MLP neurons of a small language model. Each row is named by its layer, matrix (gate and up: input weights) and neuron, and shows model dimensions 128-223. Each number is 50 + 10 x the weight over its row's rms, rounded and kept within 0 to 99. A neuron's up and down rows have the sign that makes its largest values positive.
After each neuron's rows, "fires after" lists the tokens most often just before its 100 highest values on Wikipedia text that the model never trained on.

L4.gate528:33 38 57 40 54 43 35 41 75 49 45 54 46 40 54 40 49 53 50 49 39 52 61 61 49 45 52 63 42 49 51 39 50 53 54 69 33 81 40 60 56 38 63 70 46 43 43 46 49 65 43 51 51 42 36 75 50 50 44 62 43 53 51 54 54 40 41 62 55 52 56 29 52 68 34 64 39 43 37 54 61 46 54 64 41 60 32 28 28 43 59 62 69 35 45 54
L4.up528:47 40 54 48 38 51 52 58 63 54 65 45 44 54 45 50 55 47 53 48 52 55 53 45 53 40 39 59 43 48 39 67 57 63 57 38 59 49 57 52 46 72 52 43 72 53 64 51 45 62 45 66 59 54 63 44 52 45 38 53 36 47 57 56 43 56 47 54 38 25 38 43 41 45 58 77 59 29 24 36 58 46 34 34 49 54 43 34 43 45 62 38 52 36 41 48
fires after: " F", " st", " w", " B", " re", " f"

L4.gate126:59 64 60 54 50 39 57 41 73 49 40 27 52 57 47 40 33 59 36 59 41 40 70 45 54 44 50 58 64 69 48 40 53 55 68 62 57 45 51 45 51 44 56 44 28 48 34 52 48 42 46 58 39 56 25 62 28 46 58 55 39 55 55 58 52 57 52 47 40 43 59 42 50 37 59 63 48 60 41 32 45 35 37 57 51 37 52 58 52 46 67 58 56 40 41 46
L4.up126:46 62 66 64 40 52 66 42 52 34 68 52 48 61 64 79 63 55 43 36 59 61 61 70 46 31 49 30 48 55 51 52 45 39 43 53 49 39 47 49 54 40 48 41 63 40 61 35 49 52 42 46 58 49 57 38 34 56 46 44 43 39 46 56 61 67 47 44 45 59 44 58 37 39 50 55 61 61 46 49 40 64 51 45 54 46 50 51 62 50 56 55 62 55 62 54
fires after: " I", " Z", " S", "z", " Is"

L2.gate197:45 44 63 59 63 56 65 35 48 63 57 45 48 61 50 19 47 62 63 40 61 38 24 61 41 58 44 31 50 56 46 54 52 47 49 51 44 53 45 52 41 45 49 41 57 48 60 40 57 34 44 68 50 57 39 53 74 54 56 45 60 49 42 68 35 43 52 42 53 53 65 44 56 60 62 47 47 43 78 48 46 59 61 62 35 43 47 48 55 38 53 71 47 55 54 60
L2.up197:35 47 33 58 57 66 36 53 59 43 61 37 49 53 58 40 42 42 54 54 44 50 26 59 70 64 19 49 48 47 38 60 52 62 58 63 57 45 41 42 42 47 33 53 56 56 53 46 41 63 62 53 34 47 42 38 57 53 37 47 42 45 69 53 61 39 54 52 45 57 50 42 39 55 37 51 44 45 27 60 42 56 50 73 43 50 58 70 45 40 59 50 59 47 60 66
fires after: " c", " m", " ", " t", "nd", " p"

L5.gate516:45 31 46 54 63 47 54 56 44 58 73 45 39 61 54 49 55 44 41 52 50 31 52 47 50 55 30 63 64 42 37 41 52 59 66 62 58 34 38 52 62 43 45 46 45 48 33 68 41 50 49 61 60 57 49 51 51 44 54 48 28 48 49 44 45 46 48 37 54 51 37 53 66 65 55 41 42 51 33 51 38 41 39 32 45 44 44 52 40 46 33 58 67 51 39 35
L5.up516:58 34 56 66 43 47 46 60 52 49 58 68 55 61 49 35 41 43 60 36 62 55 51 56 54 46 67 40 55 61 40 43 60 63 44 62 50 46 41 42 58 53 62 64 62 52 68 53 70 57 43 37 38 62 35 49 56 39 34 72 57 66 39 46 57 42 54 23 43 29 48 63 67 60 45 39 55 27 61 43 47 42 36 56 26 45 49 38 48 54 37 40 60 56 63 38
fires after: "a", "h", "ra", "e", " ", "se"

L5.gate118:35 43 60 53 52 58 43 56 69 45 36 41 25 51 55 39 48 51 45 46 53 53 54 64 54 42 59 55 44 56 45 27 51 36 45 36 59 55 45 52 51 54 51 55 42 42 30 35 56 72 74 44 51 39 49 48 56 49 36 54 54 47 45 57 68 38 61 58 53 66 57 54 24 54 43 58 54 46 55 43 36 46 69 46 42 57 44 43 57 48 39 53 46 42 54 61
L5.up118:57 51 53 54 39 35 44 46 53 60 65 53 32 38 46 63 46 65 43 48 32 45 47 60 40 67 47 54 59 58 60 40 60 51 51 55 55 50 46 46 58 29 52 48 44 39 52 40 59 60 49 39 68 57 34 40 56 49 51 40 53 49 50 41 50 56 35 46 53 58 53 61 52 47 52 51 44 45 44 47 50 46 43 58 57 39 50 59 56 57 66 58 56 45 54 45
fires after: " B", " b", " ", " T", " t", " G"

L5.gate481:55 61 35 44 45 52 41 48 43 38 59 40 46 43 37 38 54 48 52 47 48 47 42 44 54 57 53 42 69 62 45 49 65 37 52 42 75 55 57 53 48 41 42 50 51 46 43 66 70 61 68 63 30 52 34 52 36 54 38 39 57 56 40 54 58 43 56 49 63 51 49 62 44 45 48 63 38 49 59 53 23 62 57 57 38 53 27 40 45 55 42 40 37 31 54 49
L5.up481:54 58 68 40 62 45 39 50 45 56 64 53 44 59 46 41 38 58 70 41 19 44 58 15 61 61 58 56 51 54 49 41 36 30 46 38 54 69 54 55 39 56 49 44 46 54 49 57 53 53 49 51 33 39 66 50 56 57 52 38 43 36 57 46 30 46 55 70 53 66 53 50 49 23 43 46 45 50 46 41 32 53 49 38 41 45 40 46 45 51 58 57 40 57 47 50
fires after: "ic", "om", "c", "g", " inv", "ol"

L3.gate285:66 56 66 38 28 49 35 42 46 51 55 51 41 53 44 44 54 61 47 60 42 43 64 70 37 56 36 39 50 54 47 53 49 45 56 45 47 55 37 40 64 42 40 62 51 59 49 62 54 36 50 49 76 50 45 43 66 55 61 48 45 63 78 54 49 64 45 45 57 55 45 49 45 65 53 51 40 44 63 59 53 49 57 63 41 65 44 62 50 27 45 44 43 46 54 63
L3.up285:46 72 32 49 67 48 55 63 44 45 44 59 44 41 49 60 47 56 47 56 55 61 37 42 50 48 43 46 45 59 56 53 42 66 50 50 46 43 43 49 45 57 46 54 23 41 58 55 51 32 50 58 31 56 68 56 56 30 52 34 56 45 46 74 46 49 58 73 46 51 48 48 53 64 40 34 30 51 67 59 40 57 50 52 55 40 50 68 68 49 67 41 50 61 66 57
fires after: " t", " J", " p", "em"

L3.gate158:50 67 46 62 33 47 68 40 38 61 42 45 61 61 39 65 40 41 59 40 39 53 39 42 45 50 24 43 69 41 32 54 58 47 58 48 47 56 40 47 35 35 50 37 46 58 52 64 43 62 57 50 48 58 36 46 50 50 48 58 42 53 51 31 58 46 44 38 40 57 36 51 43 40 41 69 64 31 54 29 52 45 55 55 50 54 56 57 46 51 44 59 37 40 50 57
L3.up158:54 36 56 52 47 49 58 58 37 42 61 30 46 38 58 38 62 41 57 60 48 49 66 38 45 50 51 52 36 51 48 58 73 49 59 32 66 53 44 45 42 48 58 34 40 45 63 48 48 55 42 43 32 62 56 44 43 37 44 34 50 73 60 57 58 49 50 55 44 53 39 42 42 58 42 60 36 51 44 44 51 43 55 67 48 67 46 37 76 50 58 38 36 58 45 58
fires after: " S", "ron", " s", "on", " appear", " tim"

L4.gate248:47 45 45 43 55 42 47 46 47 35 53 46 47 33 49 34 58 58 44 45 55 48 30 45 55 51 49 36 53 51 57 58 45 53 72 57 62 46 35 34 59 51 52 44 44 59 28 72 54 57 49 50 50 61 45 54 46 47 71 63 45 61 80 54 47 53 56 54 56 33 66 55 66 48 43 55 44 63 47 57 56 54 36 27 58 62 53 64 32 48 58 41 60 47 65 50
L4.up248:42 47 32 43 51 49 41 78 42 52 38 26 43 46 57 44 44 67 38 58 46 35 46 36 74 36 37 59 58 49 64 55 50 61 46 42 45 61 37 58 48 42 66 31 41 33 46 54 50 37 59 64 55 57 63 49 61 43 52 46 46 48 40 64 52 62 63 47 57 43 52 41 53 66 64 53 38 62 41 66 49 37 52 38 66 44 52 46 51 41 62 39 58 62 44 45
fires after: " S", " Res", "st", " acc", " se", " pr"

L4.gate223:39 50 39 54 54 44 65 41 67 63 45 61 28 39 37 48 53 54 38 43 38 43 67 37 53 60 52 54 58 43 39 53 69 30 43 54 39 75 47 49 62 56 35 50 55 61 48 52 52 48 36 46 51 61 28 52 51 50 37 44 49 53 51 63 50 54 46 47 37 58 73 44 44 53 49 48 27 34 36 34 63 56 35 45 45 47 56 59 33 39 41 58 54 52 60 57
L4.up223:63 61 42 43 44 42 54 32 56 52 51 43 58 56 65 63 45 47 56 29 66 37 53 35 48 67 68 57 55 65 57 26 61 32 41 42 35 50 48 43 47 44 37 57 34 51 39 52 29 56 38 63 63 53 55 42 56 55 66 69 47 52 56 67 47 54 60 48 42 38 37 43 52 61 43 67 34 54 56 55 39 42 51 42 57 34 53 44 70 47 72 25 51 51 42 42
fires after: " R", " r", " Sh", "R"

L3.gate393:63 53 53 66 52 45 65 45 31 47 51 40 52 42 60 27 36 57 47 47 49 55 47 64 51 60 68 62 46 53 50 51 66 57 62 54 60 61 43 54 49 41 41 52 42 55 38 75 52 44 36 66 41 33 44 49 53 36 41 54 40 50 54 67 55 35 54 49 53 48 60 47 52 61 44 43 44 57 42 60 64 60 69 58 37 59 53 44 52 39 49 57 49 59 56 39
L3.up393:70 63 52 43 58 58 43 38 48 55 59 34 42 55 35 49 40 52 43 58 51 48 49 53 56 37 62 52 41 60 52 62 63 53 28 38 68 59 49 54 46 43 43 66 31 50 37 56 41 61 55 62 38 28 54 53 47 40 38 54 64 53 33 71 60 30 60 54 63 57 37 39 47 55 53 39 66 55 59 60 46 73 59 72 64 54 43 64 58 41 60 62 44 55 44 47
fires after: " sc", " Te", " Sc", "ut", "c"

L3.gate181:54 58 59 50 55 66 59 52 50 54 51 46 36 32 56 35 50 69 62 49 36 37 57 37 47 44 51 50 56 45 50 46 47 43 38 47 53 40 52 43 57 44 70 60 53 52 57 73 48 54 36 50 62 35 46 51 46 53 53 34 44 43 60 59 45 50 44 59 65 45 34 57 57 49 39 50 47 37 69 68 45 51 46 45 30 63 49 46 41 35 50 57 71 33 55 59
L3.up181:49 51 66 62 39 54 58 58 65 72 36 80 52 50 50 58 47 63 41 45 42 43 56 48 70 44 32 59 28 54 65 46 30 58 55 39 46 57 53 63 55 51 53 68 40 40 46 49 50 52 61 64 46 62 63 66 46 58 36 46 60 42 56 51 48 43 60 53 60 51 52 61 47 70 53 26 45 59 69 58 60 52 67 56 45 52 39 54 59 55 43 50 60 58 48 64
fires after: " S", " C", "C", " c", " Sc", " (S"

L5.gate372:61 58 24 55 58 42 41 61 49 57 43 34 32 54 53 43 38 42 53 62 55 35 66 70 44 54 40 52 52 45 58 47 41 55 40 52 61 56 48 54 67 45 64 43 47 43 36 66 58 41 37 61 42 41 44 53 34 47 36 59 59 36 48 47 28 46 39 46 57 56 55 55 43 57 52 63 59 61 43 58 58 54 56 29 37 40 55 52 23 60 41 57 55 43 54 48
L5.up372:55 32 46 50 53 55 61 63 46 43 67 41 66 49 75 41 41 43 43 41 52 55 63 54 41 49 57 49 48 32 46 50 64 43 31 56 58 62 42 68 49 58 48 60 47 58 38 40 60 37 28 37 54 64 43 49 57 33 43 56 38 46 38 58 39 37 42 47 52 45 50 49 46 49 51 22 57 73 51 56 36 36 36 64 46 51 47 57 52 40 29 42 58 38 41 74
fires after: " man", " stud", "u", " organ", " profess", "ur"

L3.gate381:41 57 53 64 47 56 68 49 42 46 54 57 42 44 49 53 50 67 48 35 43 52 65 51 35 47 48 48 47 54 47 47 40 41 56 70 43 42 47 39 45 40 52 52 55 47 47 62 49 42 46 50 48 63 56 54 44 56 52 62 37 44 44 57 54 38 46 38 47 61 49 51 67 40 36 59 40 38 51 48 44 40 42 61 56 59 61 46 39 36 51 37 37 27 65 71
L3.up381:57 40 54 53 32 53 49 49 65 35 34 51 36 56 50 38 50 44 50 52 61 48 64 41 47 63 56 62 40 66 63 47 64 39 40 55 47 41 50 41 56 55 74 38 71 42 48 58 62 47 39 42 45 57 37 49 40 58 44 52 58 47 48 56 58 38 36 49 41 54 44 29 52 48 39 45 51 64 42 66 51 36 56 51 36 70 43 40 65 42 39 73 39 60 39 61
fires after: " S", "S", " s", " 3", " Pr", " 7"

L3.gate17:42 34 39 59 50 49 64 46 39 35 55 52 47 50 52 52 43 69 52 57 46 21 58 43 52 32 65 51 33 46 48 47 51 43 51 54 63 69 59 47 44 45 48 45 61 55 63 44 60 51 52 67 47 47 41 37 34 38 51 51 49 73 53 28 54 44 42 58 46 57 55 44 65 52 44 63 49 54 53 52 49 48 32 48 50 43 48 54 52 52 57 59 30 38 41 55
L3.up17:53 50 34 44 48 49 53 50 28 25 38 67 53 52 37 41 55 45 47 68 47 46 63 52 33 32 49 55 46 50 46 47 50 58 50 55 53 50 56 55 39 41 31 44 62 78 48 66 62 57 49 48 53 43 37 40 54 52 52 62 47 57 60 58 55 60 65 41 61 61 35 39 55 51 49 67 49 62 61 64 35 48 50 56 51 57 53 41 64 57 55 51 42 43 44 57
fires after: "or", "al", " German", "ok", " Cor", "vil"

L5.gate139:39 54 52 45 54 59 52 51 55 56 58 63 45 44 53 59 52 65 49 60 49 39 50 48 40 58 45 46 37 55 63 65 39 41 46 67 44 48 67 61 46 39 64 33 68 35 60 29 57 45 47 73 64 42 40 60 48 62 53 36 60 53 52 48 38 53 58 53 43 47 64 57 22 66 53 46 61 66 57 52 50 58 46 55 44 64 50 65 38 36 37 63 74 47 50 61
L5.up139:52 69 43 24 41 29 49 54 70 61 57 57 65 50 46 62 51 56 52 62 46 67 49 50 62 48 54 59 52 59 67 54 69 42 60 54 44 65 62 53 32 42 67 26 47 46 54 50 61 41 46 50 65 40 50 49 50 25 53 35 47 40 43 43 54 47 58 50 55 43 50 42 54 37 41 56 39 50 56 51 59 43 60 56 49 46 31 63 43 38 49 47 38 54 54 44
fires after: " p", "-p", " (19", "p", "°", "rop"

L3.gate55:42 51 53 43 53 49 61 53 63 62 52 27 45 41 50 64 51 85 35 30 68 55 59 69 38 49 55 43 56 61 44 59 51 39 47 50 40 76 58 44 57 53 43 62 40 43 59 43 56 46 43 68 64 47 49 41 61 52 50 40 54 43 44 63 31 44 70 51 43 35 57 42 38 31 45 82 54 64 65 64 52 60 59 51 51 57 42 59 48 43 57 77 62 53 56 46
L3.up55:45 79 52 47 51 34 44 45 48 44 50 43 36 61 53 61 45 49 60 43 51 35 45 42 45 55 49 66 59 42 55 40 70 37 57 61 62 57 46 64 43 54 49 51 48 43 45 48 37 45 47 58 30 56 25 51 43 43 41 62 44 53 43 45 66 38 60 58 69 58 44 45 34 48 44 49 57 41 60 51 31 52 73 62 62 54 55 41 57 44 52 52 55 61 20 34
fires after: "g", " L", "p", " l", "l", " p"

L3.gate515:67 39 39 56 36 45 56 78 39 46 44 35 40 54 61 62 61 56 54 50 44 45 56 42 57 47 47 60 69 54 60 50 48 36 61 53 48 55 49 59 47 59 77 49 51 54 61 58 50 39 54 36 47 60 63 55 45 61 37 49 53 60 43 34 48 36 37 48 65 54 37 72 39 36 55 50 39 44 54 36 29 46 47 46 57 55 34 43 57 35 43 42 40 41 51 58
L3.up515:45 50 44 60 57 52 64 59 50 46 55 70 54 61 49 61 62 44 55 48 35 34 56 52 35 52 35 63 58 49 62 39 24 40 65 48 49 41 55 60 49 46 62 30 56 32 51 56 59 42 44 37 41 69 41 53 36 57 53 39 43 59 44 42 60 35 45 52 55 75 47 57 58 45 48 45 57 43 71 53 45 42 40 60 44 50 55 49 62 44 45 33 36 28 51 44
fires after: "ic", "a", "c", "on", "am", "ath"

L4.gate267:44 56 51 41 43 27 43 61 45 52 60 43 41 37 41 49 51 43 55 54 49 50 51 54 45 51 41 58 49 38 56 51 50 34 65 55 63 61 60 38 70 59 60 45 44 63 72 51 55 44 44 47 35 27 50 51 52 46 63 45 48 53 61 57 45 35 53 69 64 42 64 43 56 49 61 52 52 40 58 39 54 39 44 47 53 34 52 47 43 58 48 43 54 66 60 59
L4.up267:29 44 51 48 52 47 35 49 44 59 45 38 50 50 50 42 42 45 45 45 40 59 46 50 44 44 50 49 46 55 61 40 36 52 47 39 52 53 58 52 51 57 54 56 47 60 53 24 46 80 51 53 51 64 57 55 43 35 58 45 49 49 48 55 45 39 47 57 50 39 56 43 46 42 50 54 74 39 52 58 50 47 50 65 59 51 53 44 71 55 51 58 52 56 62 32
fires after: "==", "===", "-", " "

L2.gate248:70 60 40 51 61 47 59 49 52 37 61 35 51 54 55 62 46 57 57 62 33 56 55 53 41 49 64 48 60 50 53 39 57 65 39 58 59 56 60 49 39 55 51 55 49 64 61 48 64 38 52 63 54 53 58 46 37 33 59 45 43 42 54 61 41 45 32 50 39 50 67 49 72 66 53 57 53 48 50 34 55 33 19 32 53 40 53 47 34 42 56 51 76 27 43 35
L2.up248:59 39 56 58 65 61 41 48 66 42 38 44 46 63 60 61 55 58 51 51 58 38 42 25 52 54 44 54 63 62 51 33 63 49 47 67 45 45 61 35 51 50 42 54 47 47 47 31 49 60 71 42 38 60 62 57 58 48 59 46 65 40 52 58 59 39 36 40 48 45 76 57 59 50 50 59 66 55 61 46 64 45 50 61 64 42 52 44 48 34 56 41 63 64 51 44
fires after: " I", "-", " inst", " (", " ", "°"

L4.gate283:35 44 46 49 51 64 50 63 50 56 33 43 47 47 43 49 14 60 57 46 55 58 53 36 47 49 42 67 55 71 50 51 55 59 63 53 55 57 46 60 53 55 75 65 50 45 61 49 61 49 48 28 58 42 39 51 49 58 38 51 41 53 56 48 38 55 55 49 37 32 54 52 55 48 45 49 50 36 53 64 41 59 49 41 62 68 52 45 41 52 51 64 57 50 41 55
L4.up283:44 59 35 59 41 50 41 53 56 35 54 49 64 56 53 58 60 41 46 46 48 51 60 44 68 46 62 50 76 55 38 64 41 54 41 47 54 37 47 65 47 55 63 37 52 47 57 47 30 47 62 37 50 49 42 68 49 45 29 55 44 46 34 51 84 45 67 41 54 45 58 61 42 58 45 34 54 59 42 49 52 47 56 29 46 69 31 53 47 63 41 55 59 49 50 56
fires after: " F", " C", "C", "c"

L3.gate57:33 58 42 43 52 48 58 46 61 61 43 50 43 40 54 56 40 51 53 25 59 41 63 35 58 67 44 43 44 58 56 34 81 43 48 59 56 82 48 52 52 59 59 46 47 45 61 41 46 55 42 61 60 45 51 47 43 41 45 51 51 43 39 58 46 26 53 59 49 44 60 39 43 62 45 57 35 52 61 41 48 32 26 58 37 53 45 69 58 44 59 53 55 47 48 46
L3.up57:45 59 41 48 48 58 44 45 48 46 50 60 51 55 52 52 45 74 53 70 47 37 49 46 45 66 38 61 40 32 50 36 57 49 44 47 40 51 52 73 41 55 32 60 52 55 46 57 50 43 49 59 54 38 53 53 49 40 56 54 53 59 51 48 56 37 36 67 46 50 41 55 52 62 63 57 57 49 47 63 53 50 50 49 58 58 34 56 64 58 38 57 43 60 69 69
fires after: " D", " R", "d", " st", " d", " r"

L4.gate345:40 62 45 35 49 50 59 52 52 63 58 56 40 39 56 59 58 58 45 48 53 42 59 40 51 49 44 56 40 45 44 37 32 47 53 52 45 64 44 57 43 51 69 43 52 50 44 70 55 55 41 63 46 48 44 46 45 46 39 35 22 37 56 40 52 30 50 50 62 43 50 46 63 76 53 58 61 37 46 41 34 51 34 35 46 23 48 57 48 51 44 68 63 45 50 39
L4.up345:56 49 53 51 58 68 50 43 53 63 44 49 47 41 46 56 51 39 49 46 41 62 62 44 41 40 63 50 31 65 57 54 51 55 50 62 58 64 53 35 67 45 55 33 59 37 47 55 52 74 49 46 58 50 41 35 58 45 51 24 43 61 38 45 42 65 41 51 44 29 66 51 57 36 42 60 25 38 51 40 40 52 41 55 44 36 40 44 65 50 53 57 52 46 71 56
fires after: " D", "e", " De", "y", " Res", "a"

L3.gate343:48 64 48 42 49 35 46 46 63 49 54 36 23 45 29 45 59 40 42 65 33 40 34 30 50 47 44 66 63 64 52 65 42 54 65 59 54 44 47 47 50 48 51 43 71 57 51 53 57 51 45 62 44 40 57 49 51 59 53 46 46 47 51 41 48 47 61 65 21 50 58 53 48 41 62 53 54 38 51 47 34 44 55 70 39 67 65 49 39 55 60 66 55 64 54 59
L3.up343:58 53 64 34 54 40 49 50 65 46 80 52 24 48 52 57 38 40 37 54 51 65 48 44 58 46 35 52 53 56 58 41 54 33 56 52 51 47 62 50 39 40 40 61 49 53 58 51 57 62 55 51 33 47 48 40 42 63 51 40 36 59 46 60 43 53 47 51 51 46 49 48 36 51 46 60 56 50 60 44 55 58 70 68 41 51 60 68 50 54 52 46 37 49 45 67
fires after: " p", " app", "-p", " adv", " acc", "or"

L3.gate160:46 41 40 48 33 60 42 56 64 40 61 49 43 43 59 62 61 66 46 52 54 43 69 55 46 49 30 29 59 66 46 36 61 40 58 51 30 50 35 47 56 49 38 44 37 27 32 40 48 56 56 59 54 71 44 55 51 53 50 55 38 51 42 36 51 41 54 41 48 53 35 49 49 62 54 79 49 42 51 56 54 41 67 46 52 47 48 39 57 45 67 56 55 36 52 51
L3.up160:50 45 58 70 58 57 40 50 36 59 47 55 51 55 56 70 44 37 58 52 52 43 48 63 51 51 37 52 32 34 47 43 51 46 43 47 34 55 53 44 50 41 42 46 72 53 62 48 56 52 47 46 60 39 60 48 47 56 56 58 39 48 43 30 36 26 44 53 64 64 47 48 55 62 52 48 66 51 51 47 44 41 43 40 72 44 53 57 45 61 42 41 40 57 53 47
fires after: " B", " Be", " b", " J", "al"

L3.gate20:50 47 66 51 36 52 58 62 57 66 39 50 41 50 50 35 38 68 51 59 49 74 69 57 55 45 53 46 34 83 39 47 61 24 56 42 58 59 49 41 42 53 53 39 41 41 53 48 55 62 63 33 61 56 32 48 43 68 41 50 51 54 52 34 46 53 61 41 41 52 42 42 46 66 50 42 71 42 50 64 42 62 56 56 38 47 55 46 43 48 54 52 37 41 33 61
L3.up20:46 53 49 38 60 54 33 43 36 68 56 53 49 37 45 52 45 54 51 50 41 54 59 61 52 54 47 41 57 54 69 59 48 53 38 45 69 52 39 42 47 29 56 63 43 59 40 35 62 46 54 50 78 47 48 42 44 49 36 56 42 49 64 38 48 34 60 54 59 47 27 44 45 45 47 48 50 51 59 48 64 32 46 46 56 59 64 46 66 50 41 34 54 53 39 64
fires after: " B", " G", "el", "al", "ran", "ze"

L4.gate290:42 35 46 44 62 21 38 63 58 58 63 29 41 61 38 57 46 53 40 53 48 49 34 41 44 59 49 59 61 43 59 47 51 55 57 54 58 42 52 59 59 44 54 56 39 48 53 60 51 42 47 42 53 37 32 53 55 56 47 52 44 55 43 54 41 63 60 37 46 44 41 61 35 63 48 67 33 62 48 44 42 52 49 48 42 51 43 54 29 41 34 63 68 45 61 72
L4.up290:57 65 60 57 38 39 44 44 52 50 68 64 56 45 49 61 42 62 40 42 39 64 55 54 46 37 51 59 49 30 50 34 47 31 42 38 49 42 46 48 67 40 63 40 33 63 59 81 54 48 60 56 48 64 54 48 46 57 51 35 57 75 50 60 47 42 71 41 53 48 43 40 74 40 39 50 47 53 28 32 24 46 56 45 66 47 53 55 60 54 54 47 60 53 52 46
fires after: " A", " Al", " al", " I", "A", " "

L3.gate422:35 49 52 46 32 57 42 27 70 55 50 41 45 42 54 52 43 58 51 34 46 55 58 58 72 44 55 61 56 52 52 34 55 52 49 52 44 47 47 37 51 59 71 59 49 53 40 33 50 49 53 46 60 45 37 47 57 63 50 54 39 44 49 47 57 53 44 56 50 39 59 45 39 59 60 59 41 32 55 46 57 57 56 62 48 64 38 67 52 43 64 39 68 41 48 80
L3.up422:47 48 63 52 42 42 62 45 35 62 59 41 43 45 44 46 52 50 51 45 43 54 57 52 52 53 65 41 67 59 54 54 38 70 55 40 52 43 55 70 61 51 56 45 45 44 55 43 43 62 71 42 43 54 58 56 49 40 48 55 55 45 59 52 59 56 48 47 52 50 37 58 56 48 55 65 58 68 48 61 69 54 41 40 42 36 42 41 60 49 46 49 57 59 48 68
fires after: " s", "G", " b", " f", "S", "B"

L3.gate26:45 53 38 28 40 49 36 51 50 45 55 51 48 43 68 54 51 52 52 40 49 52 62 33 59 36 58 56 60 72 62 55 38 47 42 79 56 77 39 57 59 43 75 55 39 43 36 39 66 43 53 63 58 45 46 44 64 72 49 49 64 47 49 49 50 38 83 57 42 35 54 51 49 47 55 48 31 53 47 69 53 52 50 37 42 47 47 46 36 47 56 63 49 43 51 50
L3.up26:50 57 38 47 43 60 47 54 55 42 35 47 66 53 38 53 45 38 56 45 53 45 56 59 57 42 40 51 48 42 37 50 60 55 65 41 58 54 48 53 51 60 53 68 54 53 60 35 43 52 70 65 49 52 27 66 56 64 30 51 64 61 37 46 35 46 65 32 36 52 45 71 59 33 67 46 55 55 45 34 21 60 65 60 47 56 45 28 59 53 42 61 38 46 53 37
fires after: "c", " c", "C", "g", "oc", "ch"

L3.gate374:32 41 44 43 43 63 45 62 59 60 33 55 40 53 46 51 49 67 36 37 57 50 60 49 65 70 51 46 45 57 38 55 45 42 56 47 33 49 43 40 38 53 59 48 40 40 48 44 58 68 45 51 63 61 46 48 43 55 45 64 60 39 40 56 56 53 43 62 54 40 62 34 39 58 54 60 55 30 54 55 62 52 49 46 54 51 41 47 50 34 59 60 38 43 50 68
L3.up374:36 58 48 56 37 35 45 39 50 52 52 58 43 48 52 54 42 50 49 49 42 59 50 73 51 45 55 47 42 32 60 58 58 50 57 38 38 65 47 66 65 58 39 55 57 33 49 48 43 59 57 53 56 67 51 57 24 61 39 38 58 63 52 58 52 50 52 60 38 42 69 59 51 49 60 51 20 51 32 53 58 40 35 52 45 57 41 50 56 50 34 64 29 32 35 69
fires after: " B", "B", " b", " O", " re", " bro"

L4.gate264:55 39 56 44 61 59 41 51 53 30 33 34 38 52 34 50 41 49 51 50 42 40 41 53 53 57 53 49 65 50 40 49 58 56 42 48 50 39 48 55 57 52 46 40 58 57 44 53 43 73 46 45 65 52 37 50 21 59 44 51 67 33 59 57 54 65 63 48 52 69 65 51 27 50 43 46 57 42 41 63 49 56 44 52 59 49 45 66 61 52 68 72 68 23 47 56
L4.up264:45 36 61 48 52 59 62 45 50 56 49 62 58 30 45 64 63 46 53 38 35 74 47 44 67 56 42 58 56 42 46 29 43 42 56 36 31 39 63 45 46 55 54 42 50 46 44 36 32 49 43 53 45 66 35 53 27 59 46 49 32 41 30 35 49 65 25 55 35 40 41 44 42 30 38 57 64 57 52 65 48 52 47 48 58 54 61 42 52 65 31 43 43 55 57 47
fires after: " U", " I", "z", " K", "ok", "ust"

L3.gate470:43 54 19 48 38 41 53 65 56 38 22 53 54 36 45 58 45 58 56 51 36 57 60 50 47 45 65 60 50 67 49 43 35 52 52 44 40 47 40 50 51 49 46 64 50 37 59 57 54 39 45 59 46 30 50 64 41 62 67 65 50 56 74 57 39 33 59 51 54 52 51 70 72 59 51 49 56 61 45 70 45 58 56 74 29 66 43 45 46 46 52 53 56 37 49 60
L3.up470:50 43 35 37 61 51 38 49 49 59 59 47 66 53 61 62 61 58 61 40 50 40 48 23 65 53 68 43 46 44 52 45 45 59 59 43 51 51 48 85 44 45 49 50 48 57 53 59 33 32 68 56 45 55 37 55 56 49 34 48 51 48 39 42 47 45 33 56 48 43 36 46 47 58 68 55 49 41 60 61 42 60 58 65 53 52 54 45 44 54 51 57 51 60 37 45
fires after: "C", "R", " sc", "c", " R", " Sc"